MLP neurons of a small language model. Each row is named by its layer, matrix (down: output weights) and neuron, and shows model dimensions 16-143. Each number is 50 + 15 x the weight over its row's rms, rounded and kept within 0 to 99. A neuron's up and down rows have the sign that makes its largest values positive.
After each neuron's rows, "fires before" lists the tokens most often just after its 100 highest values on Wikipedia text that the model never trained on.

L6.down327:44 42 34 54 69 42 84 53 67 43 74 48 63 75 40 63 21 48 39 46 39 28 37 49 33 52 71 78 44 54 70 35 56 39 39 73 43 23 49 47 66 73 52 67 83 70 65 48 53 75 29 77 31 45 27 45 53 57 36 68 61 52 77 59 27 30 57 40 54 36 52 66 64 71 69 39 43 35 46 52 53 43 46 54 57 35 42 19 23 46 27 43 62 42 60 82 37 55 18 48 43 55 47 53 63 48 67 54 76 61 52 64 48 65 58 40 26 09 73 44 50 41 41 25 37 49 58 35
fires before: " "

L9.down46:35 20 70 41 49 53 36 28 79 49 46 47 43 56 42 26 21 43 25 44 52 26 36 54 49 57 51 47 04 48 48 36 64 30 45 61 79 19 61 53 61 59 72 64 47 76 70 58 60 38 47 30 72 59 58 41 40 54 50 44 63 76 36 62 43 40 40 60 41 52 62 52 24 52 66 29 37 53 49 52 47 48 48 57 74 44 63 35 53 54 84 76 66 48 33 67 29 49 54 43 41 48 42 39 60 44 76 35 35 32 33 44 46 34 68 44 52 43 49 46 46 32 51 60 31 74 38 39
fires before: "y", "n", "es", " of", "ies"

L4.down342:40 33 51 46 52 52 80 48 80 68 53 63 44 62 38 71 28 50 44 51 54 49 59 78 60 49 41 32 20 53 46 49 50 68 25 55 66 38 45 65 58 61 47 68 44 38 78 57 23 39 50 56 73 27 42 18 55 37 43 51 57 52 46 79 15 52 49 58 45 66 80 59 70 69 71 63 45 57 73 59 32 68 78 56 53 60 43 32 26 37 70 48 38 75 63 56 56 40 24 66 51 50 39 21 46 27 31 26 61 46 63 70 53 53 22 66 69 67 49 64 22 49 45 63 75 34 52 60
fires before: "y", " of", "ic", " in", "ation"

L7.down127:51 39 34 53 53 58 99 41 35 51 60 75 59 36 86 56 42 63 59 51 56 53 47 62 71 61 58 51 45 59 29 28 54 48 62 67 37 38 62 59 64 35 67 47 56 60 82 56 76 58 61 70 32 56 38 48 40 13 57 60 19 47 50 29 33 54 50 56 42 76 51 54 35 56 28 36 40 41 46 70 36 33 59 51 22 30 73 62 79 67 55 56 47 56 78 63 53 48 65 48 49 55 41 57 37 40 57 42 54 65 47 45 54 61 76 61 37 48 43 42 51 36 31 63 56 54 64 51
fires before: "ce", "cess", "ad", "ro", "qu", " Part"

L8.down301:28 68 28 58 38 27 51 49 54 59 50 51 70 65 51 44 52 54 48 28 48 44 81 58 68 48 61 70 52 41 59 31 54 56 71 50 47 54 46 29 48 62 43 60 42 35 52 38 54 31 34 51 53 70 52 63 31 38 54 42 71 54 53 85 71 44 51 72 53 35 40 58 69 62 36 27 71 51 65 72 34 56 57 67 52 64 50 48 38 43 61 60 34 15 19 49 39 56 81 52 70 60 31 25 48 44 63 84 41 37 53 43 52 49 32 71 56 56 97 62 66 60 43 30 39 58 73 42
fires before: "st", "le", "ach", "ver", "ff", "qu"

L11.down18:74 42 62 50 50 41 48 92 68 49 36 41 31 52 53 81 48 44 57 59 62 43 64 53 54 73 17 38 39 45 39 70 49 52 41 46 67 66 59 42 74 46 68 70 42 48 43 41 41 74 25 30 43 73 44 37 73 39 44 46 77 49 29 22 48 75 45 39 58 20 55 45 52 56 29 62 27 62 77 77 34 56 32 59 68 39 46 34 24 53 38 52 61 18 42 49 53 36 62 63 68 37 73 25 72 51 52 48 41 34 63 33 25 51 54 37 40 30 45 68 32 62 29 36 71 53 56 53
fires before: "ure", "ur", "al", "ist", "or"

L11.down426:60 43 51 53 36 59 61 70 23 51 63 24 63 26 68 29 59 56 34 41 45 64 47 75 67 49 42 35 81 49 43 42 44 58 73 61 32 65 35 29 56 34 61 55 39 49 55 52 55 49 58 38 63 48 52 56 58 71 11 51 64 52 07 84 52 61 47 27 27 55 52 50 58 56 54 44 27 55 48 58 56 25 39 30 18 58 30 54 52 67 58 45 67 42 28 58 53 60 61 45 46 40 49 60 52 76 55 25 58 26 48 48 39 44 45 69 49 40 47 47 38 42 49 46 39 51 57 42
fires before: " The", " In", " A", " He", " Th", " It"

L4.down427:40 46 41 37 39 41 58 68 16 56 37 61 58 72 36 40 30 41 45 56 46 35 38 61 99 26 55 61 48 62 19 58 83 26 35 78 37 71 49 52 35 34 51 42 35 51 41 43 15 59 29 66 61 46 39 48 36 39 71 60 36 41 43 50 66 41 39 58 52 54 52 30 49 58 65 49 47 46 54 54 30 42 66 56 33 47 49 46 50 30 48 56 18 56 54 53 44 52 42 91 43 44 14 62 17 53 66 71 35 46 51 50 79 45 51 75 45 54 37 47 75 41 49 60 35 47 54 74
fires before: "ing", "202", "ed", "201"

L6.down80:64 41 49 61 62 60 80 47 56 48 17 72 43 50 59 34 42 40 76 33 19 61 43 41 48 30 65 42 65 80 34 22 61 56 56 47 29 51 51 41 30 60 57 62 51 52 61 76 41 46 46 57 67 53 45 65 40 62 44 52 76 54 40 59 47 38 51 67 62 58 45 36 63 43 66 60 49 63 18 53 57 21 69 44 31 59 62 46 78 61 66 45 67 60 71 52 23 29 53 59 29 60 47 57 78 35 54 50 73 40 34 52 24 15 32 44 44 42 28 38 38 83 56 31 42 44 46 48
fires before: " It", " The", " He", " In", " A"

L10.down16:48 76 56 55 54 46 50 34 28 58 37 45 47 35 61 14 30 46 40 44 53 36 67 39 52 56 57 52 37 44 40 51 63 32 58 28 52 86 41 37 41 47 32 45 29 68 66 67 58 32 36 44 39 22 34 71 23 35 49 68 67 57 33 46 62 63 95 42 71 45 35 46 44 43 54 44 46 68 48 26 59 52 66 73 42 24 32 32 69 47 49 61 33 47 08 56 61 48 75 45 42 49 38 73 27 38 25 59 28 38 52 74 34 47 54 50 57 70 32 51 55 40 27 30 59 52 45 55
fires before: "-", " (", "es"

L10.down80:70 66 54 61 50 83 33 49 45 60 36 71 39 36 52 08 39 65 47 46 55 49 61 71 54 16 19 48 39 33 40 41 33 43 36 19 73 54 50 84 34 39 42 52 40 51 37 43 43 57 39 55 55 48 51 56 31 28 46 54 58 50 39 59 67 47 71 53 59 37 28 58 61 44 60 46 67 37 57 48 48 47 73 66 60 56 35 31 77 59 59 42 63 54 43 58 57 66 31 68 32 36 45 65 65 22 49 66 54 59 65 54 36 60 43 20 44 50 69 53 54 49 47 50 74 54 69 94
fires before: "″", "′", "p", " |\n", "es"

L4.down340:87 60 76 70 41 72 40 26 65 35 28 47 37 65 51 66 64 43 32 60 41 63 65 55 54 64 54 20 64 40 47 54 37 38 24 16 49 40 43 36 64 68 58 56 40 45 65 53 46 30 43 62 68 55 57 39 31 45 48 63 34 61 60 40 55 59 42 38 64 59 32 58 62 58 69 37 55 44 50 54 49 37 45 55 54 95 42 41 67 42 49 75 38 34 44 72 71 53 35 68 29 64 34 47 80 29 42 37 60 49 50 58 27 50 46 27 66 28 39 34 14 29 41 88 33 50 43 32
fires before: "urn", "ed", "oin", "e", "ice", "ear"

L6.down444:42 33 42 52 72 31 54 53 75 29 33 56 44 36 39 30 31 44 66 46 17 62 55 45 28 41 50 52 54 43 55 41 33 68 73 44 45 43 67 64 47 69 52 35 45 36 46 51 20 37 22 55 78 75 62 66 53 73 38 64 68 54 59 51 36 54 39 71 59 72 24 45 56 40 55 29 49 40 39 66 59 41 59 39 00 47 54 65 74 54 74 41 60 35 30 47 13 34 59 54 65 62 51 62 46 64 59 30 40 18 60 53 37 44 52 66 58 51 32 46 51 61 36 43 60 30 60 53
fires before: " The", " It", " A", " In", " ", " Th"

L9.down105:59 46 30 47 58 46 30 46 68 32 46 47 48 59 42 33 46 32 39 36 51 52 63 51 56 28 65 32 32 49 56 50 22 50 76 57 56 46 21 61 36 74 52 62 29 49 40 38 43 31 46 63 28 48 37 25 51 79 69 50 45 27 52 76 27 36 48 58 54 46 41 30 60 24 74 27 65 82 38 67 64 71 36 44 54 33 51 59 44 75 44 46 55 73 44 74 47 70 74 37 62 47 48 40 76 78 35 52 32 37 55 41 31 42 66 47 46 71 64 37 25 40 64 54 65 89 43 53
fires before: "ing", "s", "ers", "ment", "er"

L7.down113:54 55 48 60 48 44 23 43 46 47 39 49 26 43 52 46 68 23 40 67 59 58 58 45 37 52 53 63 66 23 39 60 44 49 81 50 44 39 50 39 15 58 58 40 42 50 56 55 58 50 35 19 29 52 57 63 45 22 57 22 39 57 36 00 57 24 44 61 68 64 26 53 45 60 48 24 39 62 63 51 45 64 31 29 36 62 46 43 68 76 68 66 50 44 40 56 83 35 35 66 59 48 40 46 57 51 67 58 42 56 58 50 66 47 38 66 32 57 55 43 55 63 22 70 52 42 40 56
fires before: "ou", "ear", "et", "s", "outh", "ral"

L9.down275:57 24 60 34 52 88 47 77 48 75 58 42 52 55 46 45 63 89 42 41 31 69 41 65 59 45 52 57 50 42 38 46 59 34 41 29 35 73 50 42 31 32 73 49 63 47 59 56 53 50 46 53 60 58 55 74 65 27 33 74 41 60 32 23 51 36 55 40 41 39 62 84 54 44 62 45 57 45 83 45 45 31 62 55 30 38 66 62 59 63 27 22 27 50 73 58 30 68 48 66 69 44 74 35 86 61 67 35 51 66 68 44 44 32 52 52 52 52 73 57 35 37 69 43 66 56 64 50
fires before: "is", "an", "rough", "ough", "ir", "at"

L4.down364:28 51 29 56 46 41 53 48 50 60 23 69 55 37 39 38 48 51 35 63 22 66 48 49 61 46 66 69 61 50 75 21 62 34 53 39 73 57 64 40 40 38 67 69 52 73 64 39 54 57 46 46 61 51 34 72 62 30 22 78 40 46 49 59 42 46 59 45 68 63 51 60 74 09 63 59 60 57 06 33 52 54 43 40 54 44 65 61 64 53 31 47 46 69 54 51 48 58 69 49 73 66 57 39 75 77 53 57 40 27 35 38 48 58 37 30 49 47 45 47 55 69 61 69 58 41 60 56
fires before: "an", "rough", "ir", "ough"

L6.down322:76 63 73 53 72 53 64 55 34 53 80 36 40 50 44 58 40 44 60 32 60 53 27 43 44 36 78 56 57 63 38 44 58 36 78 49 43 67 32 47 41 52 40 41 64 63 60 49 46 45 39 83 69 58 28 69 39 58 40 32 42 36 41 38 59 27 27 41 82 59 68 47 46 66 27 45 43 38 48 42 50 33 78 32 38 48 38 34 25 69 18 39 54 45 60 92 38 49 51 62 41 70 43 88 82 51 54 44 53 67 37 47 40 36 54 51 64 44 33 57 61 75 54 37 66 51 55 23
fires before: "5", "7", "0", "4", "8", "3"

L8.down330:57 72 67 36 46 38 53 28 55 60 08 87 52 73 60 54 50 49 16 59 49 74 20 62 59 76 44 47 67 54 41 40 48 50 57 56 22 61 60 57 62 47 53 51 37 59 33 61 52 48 71 53 47 45 47 59 48 39 60 58 62 31 52 63 57 53 43 35 35 31 74 26 31 52 41 50 43 63 36 42 66 68 64 61 27 47 43 45 36 65 91 65 51 79 25 38 60 38 46 41 44 50 64 50 51 55 12 40 47 45 32 68 42 58 48 41 20 63 80 55 53 47 53 56 35 43 34 68
fires before: "c", "p", "ign", "y", "pt"

L8.down445:49 66 53 51 37 24 26 46 55 61 66 50 59 72 40 48 25 57 21 50 56 52 97 52 65 65 44 59 69 38 49 57 54 56 44 51 74 49 26 62 30 51 40 46 61 11 47 32 60 66 55 25 41 26 55 74 27 36 43 27 63 41 50 80 53 41 55 56 62 46 53 57 54 36 15 43 61 35 42 48 53 73 72 53 45 61 48 56 42 19 58 33 32 77 70 24 55 51 55 54 62 82 26 48 67 54 43 50 45 33 59 66 43 50 75 56 63 29 40 67 39 40 76 44 35 50 47 39
fires before: "==", "=", "===", "The"

L11.down44:36 41 24 31 32 55 48 43 40 50 59 65 65 32 37 48 56 16 68 64 69 78 44 49 28 70 81 63 61 56 68 42 47 80 60 58 42 45 30 27 45 45 55 42 68 63 64 42 59 50 59 66 43 55 61 64 33 43 65 65 68 48 45 37 62 53 38 24 40 31 49 41 78 35 34 52 83 53 65 28 53 30 18 43 56 25 30 70 32 52 59 66 36 35 69 74 61 52 72 48 35 61 63 38 21 48 49 19 42 43 32 28 43 45 66 55 53 52 28 36 42 54 40 38 38 29 52 31
fires before: "s", "es"

L7.down429:64 41 61 26 40 72 35 64 35 63 33 53 65 54 29 63 76 35 28 70 63 48 61 45 42 61 55 60 43 42 47 71 45 65 47 70 50 72 57 53 63 68 47 41 53 35 63 76 54 39 61 80 67 51 36 70 49 36 61 60 46 37 21 46 47 65 30 49 59 40 33 62 58 53 12 47 38 37 39 68 41 34 39 58 64 59 62 35 63 57 49 59 45 63 89 54 20 38 24 39 63 72 64 51 35 47 67 36 84 64 34 39 50 72 80 45 45 55 75 40 19 48 65 54 45 09 73 19
fires before: "v", "an", "s", "es", "as", "ing"

L10.down301:47 57 66 41 64 57 39 51 77 22 52 38 44 70 66 70 52 61 32 27 34 39 71 49 45 49 61 28 28 39 47 56 52 53 44 48 63 36 03 32 42 90 79 47 78 52 69 55 73 53 52 49 62 34 23 66 51 59 54 36 57 38 42 61 44 63 60 63 72 53 64 36 51 40 40 39 40 40 70 47 34 47 51 47 40 44 63 28 76 59 53 40 33 43 68 59 48 53 46 55 45 60 43 67 64 22 49 32 35 54 70 50 45 44 38 45 70 65 57 43 46 15 21 57 68 35 50 32
fires before: "3", "2", "4", "5", "6"

L10.down187:67 21 39 27 42 70 43 68 55 47 70 80 48 53 50 70 61 32 64 36 46 54 48 23 45 41 53 44 62 38 75 44 52 44 62 36 50 40 56 48 56 55 47 48 72 33 31 57 45 47 51 61 63 42 73 76 31 37 50 40 24 43 55 53 33 56 38 52 37 16 53 36 41 75 67 45 57 56 58 40 30 41 45 65 69 08 61 75 43 63 41 37 40 64 65 77 49 55 31 12 70 61 67 58 49 50 31 36 52 35 52 44 43 56 45 47 30 72 75 54 22 62 42 37 31 82 17 51
fires before: "am", "own", "ist", "s", "ative", "ing"

L9.down109:39 49 58 60 41 63 50 49 39 85 23 60 60 59 47 54 42 63 20 48 56 43 63 49 45 47 41 39 42 53 60 44 38 48 51 80 55 52 49 58 73 19 64 40 29 53 18 54 32 38 36 79 65 40 18 41 76 47 43 48 74 36 77 26 62 48 48 22 34 59 50 69 37 72 52 67 47 61 50 46 42 28 54 50 70 52 37 52 51 65 67 20 59 42 51 49 66 44 33 77 62 50 23 80 61 57 69 39 27 58 81 68 46 63 65 61 33 62 66 53 30 30 41 62 45 29 43 38
fires before: "ed", " |", " ", ")", "ing", "ement"

L11.down100:69 47 59 49 62 72 50 68 54 68 44 66 73 49 37 26 38 44 57 29 52 41 44 79 58 36 33 71 51 31 42 33 63 44 61 45 50 51 57 23 32 49 33 50 47 69 55 32 84 63 42 38 16 32 52 52 28 75 20 71 61 65 57 52 47 48 59 23 30 59 49 70 58 48 63 30 22 45 38 40 60 53 64 77 52 47 58 52 49 50 45 46 55 37 39 68 20 30 58 58 49 29 44 46 82 42 66 48 66 25 36 40 31 38 60 78 43 41 40 71 26 33 45 49 58 55 53 42
fires before: "ed", "al", "ing", "e", "es"

L10.down346:59 25 70 52 23 49 65 51 62 50 36 40 44 39 25 46 43 53 45 43 35 43 67 43 42 54 33 52 37 40 71 31 62 58 49 54 66 29 30 50 53 37 40 56 50 40 45 32 55 35 49 26 39 48 52 34 16 30 44 56 42 67 57 50 58 47 66 36 49 45 66 47 44 65 71 72 52 79 33 33 63 75 30 56 02 48 77 35 44 43 53 60 56 67 48 95 41 15 40 29 44 56 52 41 38 77 53 34 41 35 38 28 61 48 53 87 52 72 43 64 53 15 57 39 31 37 49 57
fires before: "w", "ak", "nt", "t", "nd", "ed"

L11.down174:61 50 47 76 63 57 83 61 54 59 46 30 28 34 59 64 52 57 35 41 59 46 67 30 23 54 38 37 64 25 36 47 63 33 71 38 80 41 45 39 39 31 17 48 52 40 66 38 38 70 43 43 45 61 49 48 32 43 35 72 51 63 54 47 48 26 56 63 40 31 33 54 42 67 21 33 55 53 30 68 75 45 37 59 51 62 18 56 30 28 62 43 39 60 60 50 49 62 55 59 50 40 50 63 34 12 47 39 33 43 71 37 57 66 18 82 40 70 39 48 58 55 31 55 40 44 48 47
fires before: "pe", "et", "t", "s", "st"

L11.down230:41 44 61 56 48 67 41 47 56 38 40 72 43 53 25 62 40 67 60 57 47 32 52 41 26 72 73 47 33 46 42 35 38 38 44 63 63 35 64 30 49 55 55 54 36 30 53 26 33 66 58 40 70 51 38 69 39 49 52 18 54 36 26 58 70 61 36 46 64 29 97 22 33 41 12 69 71 61 66 61 69 62 35 69 40 43 54 30 61 53 40 68 34 30 59 43 76 65 56 75 55 40 65 68 15 37 71 45 48 48 61 35 36 40 43 52 58 26 58 77 41 35 42 49 33 61 52 13
fires before: "her", "\n\n", "el", "ist", "or", "us"

L7.down28:41 47 38 33 58 35 31 70 59 21 43 60 52 60 41 35 58 44 47 50 95 32 70 48 54 84 44 40 87 35 23 19 70 47 59 52 57 60 59 60 32 42 44 36 57 27 66 43 61 55 54 46 36 36 51 79 65 56 52 45 39 18 83 77 72 35 43 58 68 30 51 53 49 25 53 46 43 42 56 44 59 46 30 35 58 49 47 54 30 48 57 48 48 66 55 33 32 53 44 88 46 43 53 57 57 06 37 38 37 49 70 35 41 52 49 43 39 22 49 62 51 34 59 45 48 53 39 31
fires before: "==", "=", "===", "O", "M", "G"

L6.down158:85 51 52 43 52 49 69 66 60 66 54 44 31 28 40 35 61 46 44 68 30 53 79 61 39 33 30 37 51 27 64 29 56 55 44 47 29 32 59 50 73 36 44 35 51 40 60 55 67 59 40 38 45 60 61 52 62 61 43 77 62 61 27 27 47 32 64 45 49 34 58 39 23 61 25 75 70 42 50 32 39 60 42 20 27 15 45 93 46 70 18 67 70 62 42 47 61 51 50 55 33 50 52 64 63 46 61 51 67 52 53 54 31 52 62 61 33 58 17 28 51 58 37 61 38 36 42 29
fires before: "ro", "oin", "ear", "l", "ou", "ut"

L9.down382:41 44 48 86 37 67 33 69 62 30 26 38 48 39 40 35 42 72 57 44 32 51 41 19 71 49 58 57 72 37 32 46 41 58 56 46 33 48 56 56 26 53 63 39 63 62 73 37 56 52 58 47 60 31 54 33 45 50 43 43 42 60 41 27 59 57 41 49 74 53 58 48 42 47 51 21 36 51 17 39 62 53 24 33 05 24 60 25 43 49 57 38 46 54 64 44 39 49 41 44 36 49 41 57 62 75 54 20 80 22 51 53 28 23 42 59 44 18 54 53 74 71 69 42 48 67 63 63
fires before: " He", "\n\n", " It", " A", " H"

L6.down1:33 47 49 74 79 60 51 46 45 61 83 74 43 41 63 42 63 40 25 65 37 65 48 46 39 61 70 35 64 56 51 57 64 33 60 29 36 32 48 46 69 42 49 67 32 70 52 95 30 62 53 69 66 48 29 84 53 36 44 69 43 48 51 43 55 33 49 55 54 37 19 68 38 49 49 50 46 47 25 24 49 69 48 47 34 60 26 54 44 42 30 51 27 58 53 28 80 47 68 49 19 45 46 49 59 46 41 41 50 49 49 46 60 42 33 29 51 45 10 46 51 43 57 78 64 39 43 42
fires before: "ear", "l", "oin", "ly", "ro", "e"

L8.down252:53 65 29 58 77 53 73 51 27 19 54 69 34 73 58 58 59 38 27 39 40 92 36 39 35 72 66 29 51 60 49 60 23 42 49 43 28 58 64 49 53 63 49 63 32 29 33 27 50 56 81 50 52 30 67 19 34 66 43 63 66 45 61 46 46 30 51 51 70 64 48 64 70 59 48 59 44 32 53 50 60 63 65 82 61 40 60 57 38 60 44 72 40 56 47 72 40 38 64 48 32 37 49 65 67 40 47 45 56 49 12 41 41 37 59 67 19 65 40 64 33 54 52 59 60 40 31 59
fires before: "ed", "ing", "e", "on", "el", "er"

L10.down43:48 61 54 34 53 55 57 45 36 58 66 35 44 41 56 44 30 47 38 60 54 54 67 70 45 14 55 53 50 48 21 74 58 43 58 64 43 38 63 67 61 53 42 58 49 42 25 39 77 47 76 57 43 38 32 66 64 54 74 59 15 40 56 36 52 45 68 31 72 76 45 69 74 38 45 48 24 43 51 54 32 16 29 75 71 61 27 77 68 52 62 48 65 51 47 49 30 58 25 46 41 71 79 25 34 22 45 66 58 10 45 67 40 34 60 61 43 31 62 57 64 44 66 53 56 48 59 44
fires before: "on", "one", "8", "il"

L10.down37:32 59 45 50 73 47 48 65 49 29 65 61 47 70 57 54 56 67 65 52 29 42 62 54 44 61 59 42 62 70 46 48 69 52 16 40 68 45 45 48 37 28 39 27 64 73 56 63 54 60 61 57 70 60 47 44 61 17 45 45 61 32 69 32 57 43 66 39 96 46 69 42 27 56 30 54 69 51 47 55 66 47 51 56 63 31 35 38 47 64 70 69 72 63 56 57 21 53 56 34 44 61 26 79 53 58 46 32 54 66 37 31 53 91 74 63 28 55 70 74 53 51 17 46 66 50 51 53
fires before: "ro", "om", "ad", "R"

L8.down347:24 42 61 45 32 53 51 37 51 51 38 57 28 58 40 46 49 70 34 42 31 50 62 57 34 55 58 22 59 44 42 62 36 69 60 13 30 30 30 63 44 92 42 49 58 57 59 44 46 29 43 69 46 38 54 27 37 44 63 42 73 34 50 43 59 49 63 34 40 63 47 70 45 46 46 32 51 31 48 57 50 10 63 34 16 60 63 78 63 33 68 34 33 21 22 48 13 52 50 46 41 65 45 65 52 68 72 38 74 55 51 27 37 48 66 53 58 21 62 57 61 70 31 77 74 61 60 56
fires before: "il", "ed", "al", "es", "ction"

L10.down279:53 39 62 35 25 62 33 65 43 50 60 18 39 60 23 42 47 56 60 37 55 68 57 24 63 80 26 50 45 51 61 46 47 50 39 25 48 71 44 70 58 37 67 41 42 46 21 30 51 34 48 68 65 43 54 33 76 35 34 45 61 47 39 36 29 66 33 58 49 34 47 57 41 62 40 93 67 28 65 44 44 73 72 39 37 39 59 66 22 68 32 55 48 61 30 52 34 10 61 45 73 71 42 58 55 65 31 67 45 42 52 39 43 60 27 21 63 66 74 46 43 34 56 62 35 65 58 54
fires before: "t", "ect", "iz", "s", "er", "ial"

L9.down222:48 37 60 37 43 21 56 56 48 48 50 05 51 44 41 48 41 56 45 47 58 71 97 58 25 74 54 61 54 47 35 55 65 57 51 36 48 43 56 66 33 56 62 58 60 29 45 44 54 58 38 34 58 35 57 46 51 60 59 37 56 34 50 52 49 45 40 56 48 55 61 56 61 54 48 35 49 26 40 59 48 41 67 42 57 47 58 62 52 59 49 43 52 99 64 26 47 68 56 38 52 48 44 51 52 46 47 84 75 12 81 51 34 69 55 52 60 52 23 32 42 47 55 53 42 39 23 48
fires before: "==", "The", "===", "In", " The"

L4.down135:51 24 42 52 46 26 44 46 17 50 54 54 72 42 67 52 37 64 80 44 46 59 36 48 28 26 67 48 53 59 43 42 52 74 40 37 69 51 47 40 26 46 39 76 76 63 73 51 34 61 57 46 58 54 66 55 52 52 40 33 44 80 27 32 59 35 45 55 48 73 39 41 52 54 58 59 35 27 22 32 53 34 57 50 29 64 36 41 63 62 48 27 33 54 61 48 52 59 54 50 65 49 44 62 53 61 52 65 57 52 58 59 32 24 65 61 49 51 48 38 35 61 57 42 49 37 37 61
fires before: " The", " A", " S", " Th", " He", " In"

L9.down80:55 52 30 52 60 47 43 49 33 57 20 21 50 66 53 55 29 48 55 48 71 70 92 53 61 49 37 48 44 44 29 22 85 48 43 58 52 50 60 54 43 60 17 69 31 44 43 47 39 27 61 52 30 43 41 38 59 45 54 49 62 45 42 71 46 29 18 58 37 25 33 48 66 25 41 52 38 83 60 56 28 63 41 50 37 40 45 73 77 41 71 48 54 58 46 57 45 36 60 68 20 50 59 28 47 34 66 81 38 39 21 32 58 43 63 57 52 60 49 37 63 63 09 37 58 63 63 56
fires before: "st", "ach", "le", "ver", "p"

L4.down275:46 49 31 49 61 00 62 16 69 66 20 46 49 48 70 63 42 30 22 51 62 45 41 32 51 44 75 75 52 65 36 56 32 78 57 47 77 39 49 19 55 72 33 36 51 24 48 32 40 39 33 45 77 62 50 42 40 42 62 52 56 28 39 41 58 32 43 69 44 62 85 54 54 45 56 41 50 53 51 49 60 35 39 59 56 48 45 30 52 52 23 28 63 63 59 64 51 50 57 57 55 28 64 38 45 67 31 59 73 52 46 67 28 38 56 27 44 23 51 46 51 32 54 25 64 47 55 36
fires before: " ", " the", " ad"

L6.down124:33 49 19 37 49 33 46 47 46 41 15 32 31 65 40 42 60 41 34 34 47 76 56 36 53 45 44 12 63 24 47 32 35 21 44 21 53 65 78 45 51 81 30 53 52 56 29 39 64 41 59 39 58 61 66 50 45 63 40 65 56 47 70 50 30 57 52 41 58 58 43 39 30 65 38 38 76 50 34 71 38 97 20 52 20 42 29 46 68 51 58 52 33 36 47 66 68 50 55 32 40 40 66 44 52 32 33 47 32 20 22 43 35 54 57 36 44 55 35 59 40 51 36 74 45 44 56 48
fires before: "s", "ed", "ing", ",", "ers", "m"

L10.down155:47 37 30 42 33 36 31 50 44 37 44 53 49 11 45 46 54 54 78 43 65 64 58 22 30 63 56 59 32 25 64 43 36 60 82 33 43 42 62 16 60 41 44 51 56 70 45 67 59 21 59 50 55 30 65 46 40 41 63 40 55 67 60 51 50 45 57 60 53 49 47 55 59 41 45 44 99 40 26 76 37 49 55 53 50 39 66 64 48 45 42 83 50 55 48 41 25 61 63 43 60 34 41 71 50 61 55 36 62 30 39 44 20 52 48 58 51 73 34 74 39 21 51 59 73 60 38 42
fires before: "ed", "ant", "ing", "s", "ion", "ment"

L11.down432:42 31 53 65 53 53 36 56 60 42 56 40 58 61 77 53 38 43 40 34 55 47 78 30 60 57 33 44 65 52 39 67 36 49 77 59 59 06 28 46 39 69 21 43 51 72 48 66 54 39 39 39 54 39 49 37 50 70 73 58 78 48 85 26 34 52 50 32 64 32 27 45 31 42 63 53 71 60 19 46 53 59 00 54 55 49 74 77 51 52 57 44 51 45 70 61 39 79 51 53 28 51 58 45 72 43 65 44 61 48 22 69 39 48 46 51 32 54 59 41 46 44 66 47 55 53 26 82
fires before: "ing", "ed", "at", "s", "ary", ","

L8.down46:54 42 31 25 42 49 49 50 63 37 59 50 67 59 45 49 39 49 44 18 68 46 56 56 47 55 49 50 47 42 26 30 58 44 50 72 23 54 41 53 48 54 41 47 73 46 18 52 60 44 37 54 55 82 69 50 37 45 66 60 60 53 30 51 28 31 32 48 11 56 59 63 49 55 60 46 46 48 61 56 53 66 38 78 36 48 71 23 64 53 57 47 40 45 32 77 23 62 46 45 57 19 69 57 68 71 55 17 39 12 06 61 07 44 63 35 29 48 35 23 72 48 77 49 50 50 48 51
fires before: "ational", "ation", "f", "|", "ed", "ing"

L11.down344:37 58 78 37 31 57 49 56 43 64 62 91 53 69 68 64 68 63 47 26 56 76 71 58 56 33 39 25 47 65 36 70 33 32 29 58 61 49 35 57 30 58 63 51 67 66 51 64 56 20 57 73 43 59 66 59 58 47 53 66 28 51 63 39 47 68 42 29 60 39 70 50 51 86 26 55 47 54 39 55 43 32 34 53 36 48 39 63 39 37 40 29 40 10 52 41 62 49 43 23 49 38 37 48 67 44 66 67 40 64 41 61 83 45 80 48 37 49 67 59 55 56 42 67 56 62 61 60
fires before: "es", "ing", "ed", "y"